Part of a small language model's weights.
Architecture: LayerNorm before each block, rotary positions, attention and MLP in parallel.
MLP neurons of a small language model. Each row is named by its layer, matrix (up: input weights) and neuron, and shows model dimensions 128-223. Each number is 500 + 50 x the weight over its row's rms, rounded and kept within 0 to 999. Numbers have three digits each.
A block is one neuron, or neurons of one layer that tend to fire together. Before each block is what it responds to, as a language model described it from the Wikipedia text at the highest values.

Description: Short second-syllable fragments inside words split into pieces, especially after a hyphen or capital, such as Comp-il-ation, App-ro-ximate, short-li-ved.
L7.up46:549506533451407432485452520564500537509395477536544468544507496424442498562485497453569506547472513416451426434529491503568427465476483614502518405462588529485455477459506488578480426480492483568522476602526549468517448419500507467495481557603450603521421548438664506543490415557485499556
L7.up49:499528427477474481555565570577480493514459547525440507353428532510517502479580501509505545477457423508549592546504575469510541478554380513546492526458464432401497475501454418422527458463531474579500465499544479478456530382514465505441392494494485566508450621492545554570592460428405523449
L7.up89:446515436446561528479538434427504567552563501460548433527426486546538519485487482436503557420459562567488407419471541471510445520478470526549594532425470581466432511571463486513387618521449483445543453490587493564539488500462582476519491443495423497443442479499499454473483530529490549461
L7.up94:468553499460515555526423467457437488541519489431542456512512495412513465474452418539559440428450558539480500479508562604497436556474523582472569530532586491471443514486445542492438563443500623526451544488501498554460489398424412481559504550417525485481484621511499609435460485417608478522
L7.up180:495543568459536519461436450520474516483527542459419428513459510506511518423403471476488512442557484482488504457530530506527488440523457568448543441425515549466496437569443449392533393507509511514462557455492561521508541466441487403411530441457470522530446565515514499509438449580466464426
L7.up286:456481508580521463404488477513513418515511526434571379502510512486535519532536478505445566550534532545454481453509444532514486547473523588520552550483565481442503444408542447476421507395457530424460435505549494482413399430382581514450432507480531514384560476442435423513410516446482452481
L7.up310:542497472551552504478447502528505507442438452475467460470516584400462549460512448512523532567471547551565457469527644506452471479534488562465454442565561527584445440424465529550552575428525497534512510554455560488456462545342540484482472470520439563417578424523565494499586430505444454524
L7.up325:568462430569494549489479560475480523495510567417496502528451450615520578484595406459472582500523498503424423500499519537479502512478487548526552399466449465517552569451516484481523439490572493505528557429478487569554545520418522383390503472525463540519485512530591439560485520608515548496
L7.up378:490513570508418558426545496514449509462490550553509401503455566527564456550506508556514535570499552567541591544533648574532421556494483561510468536568515583557497472488489460510522557488419556451543449549540505490479478457490548426468535558514466451485523558508564488442606581399424474452
L7.up426:581481453525572492545470512502440503499542563582634458502551564488628485533534432533571494480466421495503477313536485536482492413560518586498538480514465419511462499543505536464455451533536465638560545511538583423510436477477541551478550489548444569539388536493512461500524546533451496515
L7.up518:469523495560534474404453470489557562518418458398512463549546540667518583514475462477582420434404526610553424504508605565488531469475448563390507451510485511495581509595368502465526488503587473505522473485496558509518470384473457496487547502521521511499464459467463500411495503556499539521
L7.up643:540470485583466464551519544486441508495431555460529413446466447560581491614451486551472478485489561517460537455504492585450463560507463439519524574532445507420579526508514449581596592496488494546523568522497459564528547473515488460636598512479435500542442464561528457502602478523489470568
L7.up697:519466603472462500530499558469532502509533429446479472562417551530567499509440471503472438516499487482490521584501501452535520548489472523517576557530500533489424580530571464524486499493478543549465509557483548524536524627399508519408491550415539618526449474526425482411501524529506491415
L7.up737:558499425547602513470491521465532493536461528487509534563583599471530502434592488505472468483467415579458537470411587496547614499505496590483441506532499482501452573490496486479447431505459573536481562592593553571531445613469513565505508510513482540564435428418497468500534451423375468511
L7.up842:490550523455504519423450496491432494547462409438609550458571562467517523584479475452439569452457516414510453404541499462535518576434490447504532518461580425411453515504515404399510483494472527563560483507586569520529492476453444474459535520587491518581543475534486497585546491404515518495
L7.up1006:469540522513521532443521557449466465459460548504516497586482568426528476458587556532423484585435579523490429519514540442415454459609486451521491456488467482440517521475418420507491461571486496509562490475469582444570443547479600446536412471509467482490480551431553495561460520418517532502

Description: The == opening a section heading at line start, as in ==Premise==, plus mid-word pieces like the r in ter-ror and abbreviation periods (Co., B.B.A.).
L7.up12:506538538580513513588437589519573503510485476479542473481552519459478529564527463540540455521558486510468455610586492494544500467523480468491480475465579474540457549405501492514509462553454411522486490491513564531460465505396469442545382540397448537424350508432527534528471512578575485515
L7.up90:567485509516555532455529528550617462545439474576571473438506586508540582446505406496466486463580458499500469566605498485523591472426435467516572421531502488526569509528461457542552517556520487488496546537533525461489514428431565527494555515587525521502465518556446607581463526551446492429
L7.up108:609500570455538465579510508501527552429503538595528501542451463550550544460474583456550551523487523529595541390557523532462446470425519542615553480467471570466501568471446526521494520587517528559470405497490568494459534517464554594600477457428408480449585464453439486542525563497538490553
L7.up111:477539527497461468452483542419504484512539577573571461463421517392505455482450455519329458511491475513516540477547546531444457517511534456518454478429485493421527477558546529529428601598504488563540519511475522523568503488540546549551486477574431541460448542522589428532562475427506522535
L7.up118:473422498493524474503439442525487422428543527518554519522521511437512439486556448524552543597466440504520512581518517511575388481543559534516430489565579585396532515478483436584555601492521476476557513513536466413447503444471482452480480453514501547431487443376401508537494440426554456487
L7.up202:503461441501555497494514497435519471477483473446585493463430571515430446476478477503566447499418461520519563483489572469407479563507510400529469513469507507466458591486470503442486503377514580583529450455582518646465443500359457453511600501433477556498396484496575479475511523581428487455
L7.up556:431521518494476601471527451483492567399430556499546477540542538482458500487512435509573434451500438555576441523466445513499439528503527526489508523515520538512492551405429455490542557439545519509425442421437498486424482385393587504587434628526552474466402496473519566569455624496585537528
L7.up612:401509532525443509467539576542498619440424520474583458457446481502406461449535525495524488540495521465513521556459603545442419428437504487505546519506500486544483507380606448569400504524452406512434497438519427500487527540472560485529517519505627545596510581464512563543595546510436431476
L7.up677:502569573519556528447469549556416485608597455487544564503497606446462498622553526457464568518530541517505487433543504555518474565556519541539456549558525625401477497485517380533475445474399508522420504455582476517447464581441444489553408493414465443505409563475508517528519572468517507473
L7.up793:537496450527511480496531524480453585446559549543457508459462587456529444481567406594574458555560449514483550507452443531477444445512519492449487509418504479528511519474507454462527553555500584518495498501549506504455468524486476528448525478459538549451403504525487423521531537408533573407
L7.up836:465458480572440558497501494500534437499612564487541504495457447425492505453457531451498641494457476463508602495498475550588599544524518425463526510479554531487472607434603516470509550540492429501464485521498478514385497495548434529509408498479556432383465490474522558457475477507545513477
L7.up862:553521520521516464649484530472525582464480508507508542489392488548569452511480434498463529596514514505516450610541563515450524484447501464629461560478522481452497506497447492459533603544484437419476502534493548364375553425448422531577420519445565519482500505500504593410568489527436504459
L7.up907:544458433517557471540441546466501424437507531455494504420495432479538456529511565504533461419468546509502491484499552587424506503570596549526462468521576467466428532420477450556491440487457508539542382602533530492432538435557568512509559514438588612517502575477535489459513451426527488450
L7.up936:564512465571449407505574495466484473464427593496516412429552576500497550506501376485457434546562500393589439493495530523510452504528511459439472494555503454458465541519536524506578501426438440440419478478492464558481579549410575585428503520517481498386486406399446430462628562491458431565
L7.up937:526518494575549401489473561477466459547401504486488446443519561535506527478574474393507511532494522549570479456511497561458429467492510431577510400516552441548455463471570445459467509562528477476485468603393518429473427459476477436512486415544459481523485442435496537612552453453640480581
L7.up984:481552474511536497424551541414410505504489498427583529479485473411453513511446465490524415519567517436482530567555496475416450459574471560590462486509501435510443501501507472548460527503463420460494453504435536476511489526464558541466524438528484508479498589470527483440481493500542480486

Description: Fires on short word-piece fragments inside longer words, such as es-pa-ñolas, Rec-ru-it and con-s-table, and on how or what opening a clause after a verb or preposition ("indicate how", "for what").
L6.up838:439545448511475511517492443475565466456461452523529468455597519577460520407482520408489540436443502516526490461584537588506447462426427486578506537638414412474471567507607455472484569548488558445571510461483512513596503560546516534601464499500441456365478561523528442470482461461544523423

Description: First word or word piece starting a new sentence, list item or table field, e.g. In, On, A(nother), Preced(ed), Spouse, Mean daily minimum.
L2.up17:486549527532581577447582552581415509465470607497460518453504510480443501463465514540466497431399475465477498572463427590538568458578475574444463549548489449445489570559508527585488471549517483445554493506467579514508492451572496448522496500462544536601512469488477548472477438532372449530
L2.up72:469509525522522579524496446467507440439587519430500584541488503499474423534488530439495577570496522485500548562415602622636416482580536518470539474601475525492472556417453504451480414464551404435522517519418516559500533563511453499574528483369425519488530484470481494406589474538555513469
L2.up392:500460549556441519456498473525508500415495585459453584456513416503515458533533501570564525504395523531471508481526521619515570507558573572444443477511465484506446550454445442568528463465514527443510502481426544543512432545520442597607499459409490556586506514476526441422582529512413490513
L2.up584:597448486528590592456592517573475407460496547538581472529452496476524531426524531432493450515512604532478492453359471458604565538550463528545479476535472473549449490423493374494408513529548489556574485535587513457487461462513537599610431562475544485416493480406506422508529519463486572475

Description: Pipe cells, dashes, colons and parentheses that structure Wikipedia tables and infoboxes, e.g. the closing pipe after ±% in election tables, plus mid-word pieces.
L7.up82:489527585630523465507526492492528435462605571505543476539474600473486407441494509476481459575499548514466540551512548503545459446445490472572550534515427530496486569533486490496524460464545545452495495476459501536430468487453475522587529478492531391469417442432504459485532609430556584573
L7.up115:452523480460534599443513421418529481486606476462514527539488601498491411514477458460450441545498476485492517471523469553519472417514597396467521504448575603426468542495543541508553486599510557453512466541426515542464479494499471481534509546602442490393493537405478523493543529477638545428
L7.up146:456600523511458454482509508540554490456559561477474503504426506421471487564512450549504524523514496476489658484565541426465476473506481409579530453481500558481499524581444515472474483557537499589488478479478553541505423401470456443430543488387677486486544441479480464496497511570459541460
L7.up328:427528475478524451532533549522469526397457530493543554531551466514455522524444526516427385567569474340495552571514521531453510426524450596532440474525536563459498452469545381509518533459577450539533543576462433484567485416466499487547536472545468456552544475502518597465489546504540521518
L7.up329:482560431571444397493449501564508486519619529466449452517480411510552551474525538533461489471510527540501517577442632525505496486419481465580443502510496478470410513492523475553524409523525562454516476413494445445539459525449682532498596499584552486485470453537489451435488507497546531453
L7.up467:521518522478560488432504442436474460478489507422527448704452452402481505542548462517510572482622490415459488505525490531511429534450448458414516597406511523539434431529474481635446470496544521506559528489572511498544481569550509483633528539460526517453418502491477485490468421500523469512
L7.up488:460515430516543554534459514515472506522502529477466402545461497461548352552546493553502582506471500521462469433474542465450468406539522557539527481503449458462552483533420412489527463539465531529497546512496613503464579538447427566465521551422546472477478465517569527479468505494498511455
L7.up513:546571507504451596516394434390392473597574561449433515468542549483450386454552437495537469420464525529536430624517446527580510490563488546515491512477525542603553455494565561447516572468550577477469464452500547539524500504493432584501510470526561452460477548490523428534480531441534474616
L7.up713:459519463500446444498543438523467544481417494425472510546585482454545516490577537472492498529547524447524559445496487435451444436483520423558514469503509513457521576435464520460502507438505581427511409484491480467470462444528469437528600428521536528481514489546535492465573456525440494474
L7.up723:529504457480556586495417567541445562561501569507407526496513502524545477456506514512538486479567526538478509461505503557548481478501521522467505438521495529458466502530532495459535544481509527535412527475540531503460500520368469441495530539444510427414533408441408622503424620444517477460
L7.up744:515582490588527469445477436540535450537502612414502528543421420492530414434467459485492515575542443450500510398527495507438464473468568447507444430476485612533497504469400451383527503512528560543478494521465560510482433531558491515554521465460443417402401498438541488470468549591533578467
L7.up776:537537593500536484524597556417430452479478452472457433525498545580489423440414555431540481489450523422560525532565503525500448515481555473473587445524489391481474491455516556482494467508436442517581414514488441518568474402489538548428506474523561521549498482491535456505573502481617523447
L7.up811:540491496491569578520482391424466482425461603388516582559465495473475545514439556531476489514603455574514469526435540491584486469496620479448429379507531511391416483533554503458556527567508516526532405520449529608464469528516415504443565467543531485534487467472486445459481516520483464540
L7.up860:452556454586570498441453455512504468432524534370492551449452490443567506476537476532529471540551496521405421408451534454616457493461493431521536549496422503504518558616519481452570511488473425621530540552497483488388408525474481472544479588529570511490409481609487472499550449588453532407
L7.up919:547547448528505479516453488543454502583503523536450517480559530494512377504503478412553469557463460583484557492445554505502490390510540484459507571394508499494493651533554472421424541505532414519408386496529548483452491501478499508511515518545554529423446571468415506572466472449560484483
L7.up987:408413537615514426514635538458526478472545552508482426577355543468560505502430483572521496591469481464508430579571445498499491486510500364451522538452415400519508558569537522453508533495497496530509539418487542425440473572504450518507551493527504431489453533495475440513496508475477479591

Description: Tokens that complete a word or verb whose object or clause comes next, often split verbs after "to": e'at', reimbur'se', rega'in', plus "that" and "However".
L7.up38:531601504568592530564524456474479514432472562546511463502491494476530425476574513462536489480619535446476536410481497561514441509470528470475383506531492457529554447416511386417472450488383497445493577500469422520564571494470550526442591586458559572535560486564388497492467502509505493536
L7.up43:467584536431519573512552433490464490417498533622468511482482445474547457553524504498531505515535483557571475409485558511445522543483488424421535484520507570435466517472547516461516461482507513591430437450615376539470496458539539470478535572454643506463585509522450488597476552462531590450
L7.up193:530589524584448443525474535567499446599579484585461532503629517497537486505526506504493488500521512397530487521464506514555499565560402632541451480601549342529433486487611464624561472476457430476472498495573433444482533475454514530490473534492489457599458580444456496514516477499501422523
L7.up200:495516452539496476532489517517594515507596522511416507444415440458460477473484428416491569451431519533413465449511468536406418464506439461516509560531533497496497520501506406555375493573490511543544504442539518486597510465515481486459490492541399560442528377507393461514504552449423452485
L7.up215:526526519514560453565512491469512499450452489536552535388475551424476555542529475520448489523539546512606593469500501423500510455508432529423437397532487583534442524523508503538574584511441415481468491511454417515451620577405456555541564538545487535481438503509492469615469485484395466469
L7.up340:504512493541480550470465486477465473502449566527604486382491508496505516554541464474527522558466464368499542448522487511557500569619522448467417421518489513520502543520509482503468544499503496472627483505442454473526465494435436535566526455494428466485387414421401436426579564571547551548
L7.up359:498508468576484457491509505467514356525578475538531508494426531387491575496469487471590490486535538497608550436510581554594578621524524418515375495547543411482439479532516566516424429502551498417483507485445510512435509554548461494564478569529512499537534474454477457510530536458487474526
L7.up367:445535453439557466493480472451546575589505552415483487529502516528491440562432472524419441487549606413440556563504528470419524493581613622447542390421564551478556554399460455537479468501528424508492473494494520517500536529579556566446496524490363445370533454513484493449479477440459509450
L7.up380:491536548573583440495548545528561497402498524546566464483513483512482436582530522414471525444556490487438470496397584497542497446489493498545608525611506526547518448497497455538479473573520435509492449455492523493551500482513503437506625593545575556467505536437474469529526625490462509536
L7.up455:468525573432419530460566399458473633531517582544482498474431484537556537542490518559527527532536528460444548430471609464493616586554515529422516504555519547344499479494464497495495555547457445532427513539468430496513524472554561530520496502544414526555526501526513509494541524612478548549
L7.up543:491642506438517533490507516374461501425639496488530466590548484544511562491589512552574581514521543404472595530551472559564452459572527474486482501514472573432476513466440470492427477480572523538525478487509399473577385516499441574478487422532377467562492506530502484510555492564469591520
L7.up594:483588476554526468480504433477552484517530575505451475508523504434592488493544594568523619505494529479443512455448572474472557545510517529481438517507472568468409517571533485453443471529579518538495433488482479556511489475474457540486412539423454583425469508452485444473487519484513542527
L7.up732:516602537466376485600576552431519484504459498523556536478552584510429543494546580503493609537465529495550547489493561458564518505571489533463431482543482552459473468574551395551385517490543515472490507445489432512492566558493506496539531528479474467585361516450443454570597481458492408514
L7.up864:584506553514592553505564447437463461532449527519511509460499507510525458526480522550509425500532470446488531415413520514568595544529510532490561550488464552509441477616463467508465534543500529468629482484534495523569445465512507464546536506493463540521424590591455443464553508514383521570
L7.up883:550617530478500543519474415531507485552426580577518592595481445547470452507515466504489517464515580493548456490518523493537483465468492387451497561582546524554542532485431418456536537634515533538487414544457485481552561529507505594502512488469500573484430479602444533527507513542483615565
L7.up973:484501470450497582448442513448469519502543553530498520491405583489500554463520502493461504389469538465462603568460562536531534532383446453526506434538492470599572506525425478440507467577516568543506577544529520527588470457492458600534456561492582537441502460502499421481520423511502580533

Description: Connecting words between two paired items, strongest for to in from-X-to-Y ranges (from 1936 to, 2011 to), also and/or joining names or things (CO and, alto and).
L6.up668:490559500587472630444436537648541464578603398512549510534507506541514478534447483488525574598471456509559390487396481483477510491432477454541514564585552440506530584586478519520501452470548485554504502475461455434466484425434489465436473437476441431535593469564573581459521531483518522446

Description: Fires on section-heading markers "==" at line start (==Description==, ==Awards==), plus infobox colons and table-row labels in Wikipedia markup.
L6.up845:449541529473508514427527547478494640466472511550584441481459535432559571432486523539526427613508567438572416557590472456448492452518519576553489559445534496490516558503520549512470449477586460450574414540534421434504482562426531548480459501433453508516535435460548441466504570447599524438

Description: Final piece of a transitive verb, usually an infinitive after "to", just before its object: analy-ze, yie-ld, to identify, document-ing.
L6.up853:443490527520442500494602391446451512551536548533539497480471493530549480486471539600539565520468539437416562486507621481538542517497458531424507494575482507413438493451470496513519449587501427518405491488546403615475533529482566546526522519487456520529516494445470560502499468578467517499

Description: Row-label words at the start of wiki table or infobox lines, often ending a label, e.g. Bronze medal, Passing yards, Registered electors, Time zone.
L2.up352:460471483553464528486572542455468467448546524523510547483527484514558490586403476463468487460454502398343576615542446579541448478567531526518516563526522577518480504497502372505523372452531439394487552474445550480490613511472445558497552381472459461537527494494508492511590484521590554482
L2.up424:436533408391498560444514565498470587525471562450466536452529518505575480531508531553413518557458431440458527548495331440609539492495541490517460448396493467575520585496572454476497520446473480473560523528467454530471526575476575580494498399481402437591491561473535462494543533533525474442
L2.up555:546522551471504422517520558490458381543527579419464461507465445539507477548468398467419534521512467477560548550466475552561563478561502475415559596459513471519474580529472479472548492449385470572472552495487533492575533495536484608427394446438521509448493453458592418427556542457447492511
L2.up668:511505512508458576499545492478492465509475472538454471406513573480541441533483491533463524523472508612524515566481383447525534466544514404520555432470577411477470574467489397397574493424460391492546545519503526423516513479606493520448460432472482498493466475502530515478554457562442495452

Description: Middle digits of multi-digit numbers, mostly the 9 in years like 1990 or 1994, also coordinates and table figures.
L7.up32:479519504574501480559506579538539500544639626499433440461586450519552433582544435453439479520482582422438568531478444508577539469423534486484430501578480526551506492521469491595486452386515556476513462433501504511547515553508522457500550426569547567435522540445445552389451449507425475497
L7.up57:459515554508463508485511462599480462551527496524452459466532469520527430446490495443500429462536537546525573509614498543413537524509426501497634523526562552568560487475513429450544468565494530528535463453498483555392486496492533411535422592572477376471599569541508560437498568413524502473
L7.up143:509507567514495517420535547552485551502568443506432394431556398492449483474517431448460494485462551465478554483587527402476512410452509461543493533401488546541467477501611411500566535473403471565467497541436573454580432511512500465590505474570416508497507504512510503571472550495477513480
L7.up176:485555453503429529516559538432564481438534477578471513526566435489506530536393506530505532495405534505516501474565525452505525424388472457427538523555466429552533519464545507512438499442484555501514543519532515474535457520435462515537471455550507495525483560481467504427418405513495501482
L7.up211:520508574551367486434530439496483545389526432578540477491535440498490483453450464428566549553535524512550538424448452468501511520577426544483506563500438566521459523462541434471503576555516530550423576552399544413622453540491591480574531496498529398424494520471450536507430461428545461526
L7.up271:617413489549540436462531520428552403471487542488494530492496452502518535386471568440518507514518462449507535516438469620496471527571566566462473564468453485417494474498521441436505467543572602445581510568566527609436491538448479442606432418555438517510500508456555468396456526556531507465
L7.up293:495498557443379421470450560536487568479469470483436450572476437524558543567458494460504549478510543446449509535534487497445481522432497488395518513563501527519497338485458511489508542488339503523463554536509478449395464509427549490508470450506518531450516511498409500548474455478460504539
L7.up330:537584426525499554496456545458564442464526477477457524450454434525539521501508442507548514441516520476412532496577592562477389475451404403502406498544530533479428506548510567454481585582545569485426419498505455491404455480387458487538529457502387512523529516588389455427525579491373512508
L7.up538:573540508537539555514589529488435413534548451499507508569478477504480437490418497456513561477418442548497358497561542509493493455502514523514482388578534516591436533481546516561522475445506563574495541623572488538469529542480565574501479503513477602473501405525482554510469527628422454508
L7.up712:523579405601527508505489449432539560536586495474562582498536457542487475472508545558549550535542463513452495460565480548528562475552596471500527483542398560521498599468533455466471518447486558543508494470557417497481501542462428537566458564454467489476478555433471414496488587513429507490
L7.up768:460500441442502508427486483544490470570573540495500502498421463484491559459504544473444496549526503482565474568491458572490567512529442488491457485494412533541420545440506534484462494521485528514507530546527494499500484593542492525507474439524463544515428579448530428531470504476453499470
L7.up809:455507473552466502462551515601478478429568491435457464476429431574534523455535586484569524475535483478409474514598466528482474505466507569565552539537518540465432438525589474446475485426503587516508526450467501416517503428536618377518527439507505454514421493494465530509494378512505428523
L7.up885:538537457498396538542493494434488474528408520525502570483464467562490400427456464427457495499500595483597433532451484583443604500537519576495428509589481446471559502522440424466536500492471581476552379498456508522466450557427483486611484446517529450432519490446568438456495448520472507513
L7.up969:529361448563473479541522487558443478490426553569446435525438498506599492452587433463463494505446468457572472451447488485445470519496503451563558520485512509502408463492499530444535549563525557550426448484473459370555442444471508443442584533505497591462523500542457434486532486536478462456
L7.up996:602556520472492519559438508505574550552526566526523454492497546396601595470533522438458480538558622499478516590515612597496399490498501486516459475517474571561504447484518571555523475519530555575494536465466559473483501496377465449534487578433518503577522463472415548455445566515500469471
L7.up998:595533573508465527498526483556507491419595523456487514416444419473492490398564354540489510556412472494552569606498439586548416502480476498496559460520533558433504459559470509437498573550440551550471452497498512521494497551379516497450502468453492497503494517524448488514572517562516426496

Description: Opening == or === markers at the start of a line that begin a section heading, as in ==History==, ===Accolades===, and less often the http of a URL.
L2.up219:564570477451483485457525547436525496484511488493414473394528492454486459429513486507438490575541422477474411474515492534475525483513501470512507463535558451435559507421547506623550484452537456575612532492418495531421552509466419542485579522530423493515581508448480561444489455506436530563
L2.up895:449536482524565500577603438446540561524495497569509513565461424500459520573430487553515577538467468435494467540570552474508458502530511518431440406562533495521464543604472403496528524504465512440499433529536530539534583523528464446441457589448472540357556394443589459437511534562499615553
L2.up955:375550553572531503448550432555414474422501496469534437511489475508528512551520525559491500413429573460504480525440478492427506492523501494494543533599571454599470438461596483516422549548502431445519396485478446542425542472451509467517477558490470376473482387487480530532509557525488454552
L2.up985:504551536390527509459468493445583521502554540548574465510483485504539568517542460468413474458555534468558432401558453455540480454502467466424386488522576431528508591534516476554521521523424436440450549549494477503505546524556502549499536474512581547584488505458499476535516479586475487531

Description: Verbs, often -ing forms or infinitives after to/while/and, about giving, getting or doing something, such as receiving, giving, deliver, obtain, taking; the -ing suffix in words like backing also counts.
L2.up143:519488509509498570569526491442478486628524465539537515495451517529548548508404487488443550543467531438510464467631542455457420537494498562459494410600539511527422487487399521519483502526512509520461505602447439477549571579552577430411415570500487570515472461455439531531438508520513564480
L2.up436:326487515512505513457566529517452580426510578549430444433516509482562529469551514511499557488443587491530457465477485510547526494532390500475490496437467471462503411615441490543541457370469476482520566519487536508492560490483495515401507564490544527601431505528399565453597497526479518563
L2.up581:499548532450425537558523499434567542446576561406511515494551558448510594494473436491451486427490505494502498520517529488535552549456473481444552389591501619514562401512492452476502490461450543474536525511440496500449437540503638549446499556492448510480504534614497510446602515539497479570
L2.up815:536666448401418461502498511429546448560560512556518528402585553513493420502474529542556514536405508482564508332566611573465533494472530467500479533462444459483501432532501489516475481505459540473526464472577481499547468573575504489414511536540470481455516516544479544493495515575506462530

Description: The second digit of a four-digit number right after a leading 1, mostly years like 1923, 1995, 1823, including dates, chart tables and film intros.
L2.up86:423436551523553493545580531493547523544548527586497437589505476508467543536481471449445459445465521432479466566508476497440561475428504466527515448552469531524553544510499437456565452568453551395445472572450553526520491578543511393444452423422459502527431509521517524524541490517527532448
L2.up317:473515487539453552504554510431445495484496428503503489532529474481520476579432503531455527455451544410516394564402496515472401452433596561528540574518449510520457434504535560410487507591500469461616513491466532586462545542479514425524503479496520568481482548445527489599553456488586479505
L2.up468:481506497492476460514574532457478568444528451516439464513458554526506455441556494464435514593494562521518423607530451524562479487445453470522531469520475568497438470474465441525562604541490568459554481413418560582515440485469491615507548562480430464488414547525500526504434457527382480554
L2.up790:565561520472485575514473502405523488478528513512530468534527530490588483430479448478499501517463477532503478547495403545479507528524599386493468514570469472554526503517517497529473499596416489568463496567479568569564437438463516467414540524510530486493454601594491565472546490628535527447

Description: Short word fragments right after a prefix like re- or comp-, or starting a split word, as in re-ma-ke, comp-ris-ing, po-ultry.
L2.up144:525481466490519469494441501480511584565482491484421558557581529558518406459530505487515511513455503432539484427548523509433512552551511495459521415521555511521464532458486458483585520576508450570481536510451557480575451512439455482429498543447412527449518662519523511391499561460510489423
L2.up432:498501597527428549478557431492428545568486515493487531443455565532507412520472507522515417545509497488448601436450424548476460474499511480491514522417524543437463481594574396562495436457478506610586508500442424388578498527469524499433535553522408459559500606512556530463507519459526448522
L2.up462:517437446478466536427370508524506543472531455539474504529530467421521469478549543424524572538502572412491457524540481484483452508597587436482516446565544440574527490438537502568566486576467579543497593596557497511513554602457504515525551531475456500439579559425579429496516574452567535474
L2.up632:522531483474483482501467459534426515454498479513442573532504535450563368418510433481487560486513517461469552483500530484468461598536535567496525478577524517502498450593533500455508581505491558552500508541574615399485506499462475470527487590454516453474535567516496458518491488535529572554

Description: Fires on and or or joining two parallel words, mostly adjectives or modifiers sharing a noun: Eastern and Western, Hispanic or Latino, spiritual and material.
L7.up2:506484583476483525503580484411552500524538478530448536544468571564590486568398479537503453484493520490511550653435461486436553478519558439495411438533480499475507509539529531514497452497522473439506463457543498504493525476481508468476553494482536486431536594494474500493431565524434464416
L7.up7:600570522513454395416569502508576521515481511489542413557485500536437554562532538462541512491418467472543548506481505555413424475534491403552420507553503423487492439560466458529481500583571454618465586405498504478476551479518451580456363457540574482576481494530447503476587572487424524505
L7.up153:419514497430442585482469490612534521465507511533546437497531496546542481544480537536496497553534450477486507528502591386443459370485496489567469507565484527410515556480471455465477454414487481433552590471558499467526489554471456530548477458449478522492516505552539604437517534533446483457
L7.up415:567475455445533506499509454524544474461506444443511480539518549484531462511469505561485629572436539514564564423389540414476501475443533494566488501524490559566481457525526534500532551479425442455443517396480464501425497489493446480562374467449459496477436517532423493517488544481498510480
L7.up430:422585515478392486536483446546585461511503520449491512459607533496556489511481523491501518514484515490577486514523564465518511610546538550537537578482507551433548576455455428436552516561479505572485492492533523501565454397534525534497441539573575476468491513532540503527490560428522560518
L7.up497:488498438454448529520542480452517434477487482432458612484535505439479499469389426608568534524560453485524456449504462526556482513566469489487436399506539523490570398511476457605508523435500599431492586480484524467519510466470405489449400542477475600408535445504497435483439497516573447561
L7.up505:482484560567473521476586436484461483499448496442478503535435508529501465545514505581521488500520414501427464576465499535545467588529505464500455598519481389460562449481572493459447501576475493391513471523493530538479539484476544490524589554503511556433374540468446482498516476544477516481
L7.up535:529591503570384518495541514494493486457469512554512457394488536481581490437516482476452504571520445571545503467420480490460520422588448454622480561531462495520484494435528590483423542382471500540484450504502456460509396432447430530535464540475612511509500611486525518507521484448580486456
L7.up567:539473525489451566423610494466536499489513564477460487504543507495552485571494466504534420469476566440437600482484547494482501543455407529546484471458560544443514526454605457504418520465538597444467463445443582573575422556430475469546575460463438473572444418545484469521460551543513513553
L7.up600:531419496498500560353464469500465477522358582517513466420526561459476563494442445476517504569459472539498509449450506501426522498534486467583471470545531484528576452429514599432513504459495454422540549390485596515481499513528552501487488481530493487509543507453475524475525467474469426480
L7.up808:566529425548464602493469493513404590380478542492508509490388567439523567598530450455477490519534501544552531437482532536412480554592423433503529546474382517550441458467517477504518482536486582486490444477584539541419567479501475520495566518498549492476504564480496482536536539507565491477
L7.up827:520547539541449510543448480437548502613503536505441412448439479429490567583494434586512479476504527394557425410452474531461472470497483516472408454615462474513571441531507534424522384495406458435549502484519585509498466521481438508453541605506505572510496424574471558506496441506596399459
L7.up851:528481494479461521464556487547510448541423549491471505541470510494525455428501489424551478477601468430529561422543555421523368438450490559527503593532547485509453495498545451515476555447559518456436449491472525477471546486534563562469490509512547544521492604471422446417579554434514482403
L7.up954:541440481468432464475468559474525566494501440590484409495435552506557600535513490418591539551428535482518534483390534513480558582519460584524563452566489515458434469505518453529586510530524474450434581479445480568415559517497554527631586460554451538542415494506438496545498549546511542499
L7.up980:427478513565521530479584475544515595560448543471482524570491525391487557504477437569441589590504592502526434417524458490495548475489509524397601553521475514552474499499484583484504560387430498580497537540527490524496528568462481583541461453388480558569510517541483522497465491561383472541
L7.up1012:527446612549448531504416506467535442451512499425488455557498494522494476516471470456503476574551606539518521465507476558558521470481528570456483542619385434503495478446548513499544562529384396500464493516462591522457388431482405541392509507508502489479485493459445540568471501466461446502

Description: Middle digits of four-digit years split into single-digit tokens, such as the 9 in 1978 or 1991 and the 2 in 2024, in birth–death dates and event dates; rarely word fragments.
L6.up850:554433507517609482384551529517517537561487442450468536478465485430460548441471532497509471480487566454487454539529458555531551585491595530508494593515441585468513453536521531539595557480537541390508494413429508479514493617596445491584512462499550532388601445495445430540526444478582490543

Description: Mostly the pipe right after a row label in wiki tables (Band |, Majority |, Informal votes |), plus middle pieces of rare words (ple-th-ora, cer-ti-orari, counter-p-amp-hlet).
L6.up64:473549434578493523461523504562528606497493463506536450535423556481567517368474637450478457468492496543481570497459533454531434503480496573477429447429485508464523554496509475439538531528535526548551428504561464482527485589401489514521541541517560406435451527480470518381494516536554473561